Weights of a small GPT-style language model, trained from scratch on English Wikipedia.
Size: MLP 640 tanh GELU, 4.45M parameters.
Architecture: LayerNorm before each block, biases.
Training: a variant of Adam for these matrices, 5292 steps.
MLP neurons of a small language model. Each row is named by its layer, matrix (up: input weights) and neuron, and shows model dimensions 0-159. Each number is 128 + 32 x the weight over its row's rms, rounded and kept within 0 to 255. Numbers have three digits each.
After each neuron's rows, "fires on" lists the tokens most often at its 100 highest values on Wikipedia text that the model never trained on.

L8.up148:108169084115146134137118089138139162138160157099116141134152114143073209134108111125171145092090141129101172152134101147092129124105124112122126126113059107162133151142186151162184142131071145134138156076132189079119096179138151073120146152170090198091103080110124113116133203180111114135150156131128097175084122115114187151180154125107097148136190107176099182056127122125113102056101081115097138101116134092212166152082072134134140090136114094133112144168137167131145164154082165
fires on: "th", "el", " syn", "l", "est", "st"

L6.up71:140175147120146103104146151129109102119074158134101050161159125137167187113115154153144148154079089114103217119157129133073114140102194123113102133143077113136174080140101175174123103124134132175124073138100114089137123186120119080119113147185122170134199194142091088121169143146132104133093121139106040106116152182100148125070183168129174113169128185180123121140142176136099164107135113155120114066113148107115108107137074112150122148101082100123157160111136100098100084200113125
fires on: " is", "a", " was", " R", " as", " inc"

L4.up619:157151139104118114110175088123159153107127095131139111153102089126153151114136143174139082085158100136104150133167095159090154068103079149128121117133125149172165091107079115102158133147139154155172125145142101136134134138134097143089086145143141199180092142108082123109082116128113104148149138134138093086116158193109231060088167138170177128163165180121125187148124127086089093062191114117092109082117143156125084164152084129137152096188060127071118112151120093074196077151123105
fires on: " was", " is", " Commission", "stitution", " film"

L9.up80:111065092113086092088161155129146119134118140133131111150114124098167188133108130126132152129088211136141119201113050082103109045116182186156140125128108090154122149121129172068151153132101152145146128124135111119148132118104190178100120150126120191175082078082067155214138121092112127100153162131140140114125194133162149115094154083087119127149136097038151173179089134114102122145138155129156134172101116155130095097127089143134074098119119114083120139102092089113186134100168114
fires on: "on", "one", "iver", "ade", "uter", "O"

L8.up634:137072070188089172121118144130137164121108154165131098110147078175077154102107110119129146150137180099122078190074111155087090127140109114121103132106118151111118121129088162164118122102113113155111191093112117181184075154081124113136116093133159169153096113106058194128091185153115097140153130111141125189114122094133188127138126114085138084161104123116121138050146187120150157097156126158086204114126141117164193126114136153146193129157117186113155196139134093085180099149087118
fires on: "le", " n", " le", "at", "er", "ple"

L4.up67:176123117092151131124137181149148173099131179150138115130126142152094142152087145098137145087186151148102060106112118126088126080101190163108141114106097112095140177186146124141186096090158148157138142127157104106192151146090138121136153153143117143112123133090116140094127124144129095118181038096106077176179099169125187169118140161078114093147107153090103083103074123046148136092109049111138170118152121147148155091117123082172113160058117101133150134058167102112120151156185174
fires on: " n", "on", " m", " p", "p"

L2.up217:078164174109112132121086213150185128138113186117153119118090114155121147108175156168132162122092131167110144079169116094084173079120146141126141119157118149127057139133186115131132146108153157165096164120151101094141157190141109094156165147070085142124094193110091105152133105233158163127117106127121105173064095148089141136153149133149131123122122101118152122111179181094179095109115085088095087154111176172157125109044061121125096110088165090108111164110146129131108095118161142
fires on: "ord", " offic", "ym", "or", "ification"

L6.up526:137123122142134120109092102137154181054082153134108130111190114117134176088144112129148079125204097114131146140153190140078138143148151107101110116112135142099168117101133148070138139128133169145133137076151155118173085121128153078202172057173138188111116136111099100173137140121087180170059065090118102057126098181110165145138093174097141108202157152146144159115081048142145151166095121124144066162145124146138142116129099156097145125169124142116130184201113149103119106129107133
fires on: ",", " he", "),", ")", " an", " "

L8.up484:145098092127142119110110226155151152094102127171089217134115063176142075141056092096118131086150094143137156144154166138159118124232179175164080119146077107097121153156093166125169111100158136135052100102155206145165161125080127108144131132133127153125134050144091115138114141123105133155144118080108114163127098113129113118103064133070124130173121095131085113073126085157127125143072122122093117111130142173107148104132126134144153152080139132125168206121149112121135132152149089
fires on: " S", "in", " or", " s", " for", " to"

L6.up137:144136148163097195107187212121178095140075162168103125115127099143163103145187110160161119167164147122089126102097131148138102095098152131134144141104148151163100147131121170156060117135186158125140149118142087131139167199138111096190096127097126120133179085110077115062151115147087123125133132146132129149135089136146132152195098082069135088167150107114099067151079160098098134164095062189113135144121116136107136153134079168130129065068104097149136142105144128102193077078098084
fires on: ")", "or", "%", "er"

L2.up474:106148173145119190123152161166188132099138154062145146089125170148091083124029101105136106121198173047160075138084149132109162116140129138127129113117091103136126114177183171132096131110115118147138122082204131116098099150113150087198151119116124188149140122083141092135141084094134116158167103113123090160130061120092173096127169171085139124128126130100098136134085058110108126150134152142136150147119139104103193136136131085128118124045116087119116145046152132187132159116154125
fires on: " p", " con", " n", " f", " rep", " in"

L6.up170:162127124134150156164147164143136126159075140137140136176146099140132107080076166090139159151133137085149082138124129122156111104124174214208121112092093084126142120212103158102147093102114071172091065159144141111144133095080112153127125132125149141097133179146088167143140164091118097135179126117129072154111090096124100107073156113058150125147137141114120126072180166140137126169145084120137146157100094188084162088189072114156175172092075122150109217096093150127162130127122117
fires on: " S", " s", "S", "s", " ex"

L2.up97:140182114131118144144123064147110098141077175131116139123082125129159129132108190136172098123131141197093139129092105108137135044113167179104170117150118157086079075126203125143097152127121128185148167118086115119156129159144131098170163091100125165107168084123127150134144077148122170117160086071117085143084084112129174150144143094124139138179128118203096108063127173147073090150135150074122100113083170157202114098173104177143069143080131105103108153073130154143114140095158140
fires on: "ord", "or", " Gar", " Port", "ater", " Nor"

L9.up358:083175148071130155122096125121162121122045107166138164101111119168194171106143136155097077115191149111130086074119111148104119077164094148088136112124141146140090137105119136175144147129127183116104082077092119152101126157105125167197122125134103124187116134109117204157106081107061080148150144112094106139114109187129213121180086179151133144194137159104132127080095139165064163135105120172141178117094117140110131108158146148173136105112140123100162142108055079134127113079107105
fires on: "0", "el", "e", "\n", "le"

L8.up312:094164091074119195136125101144161128135068206132173105143119047168148193089072120143135147166195098120121111129097130107098129110122134092147151148104092067097152116071139118151123150107122164129113200092146106116199089177127121148185086138097155139167099140141110173136104128162044109133132130116140104089120156128122143141178102161057170104128170097120146120089133131096150103123096096156081152123108076169151152100120193147139140140101077080138176185084108124133126162099121139
fires on: "er", " |", "e", "el", "it", "le"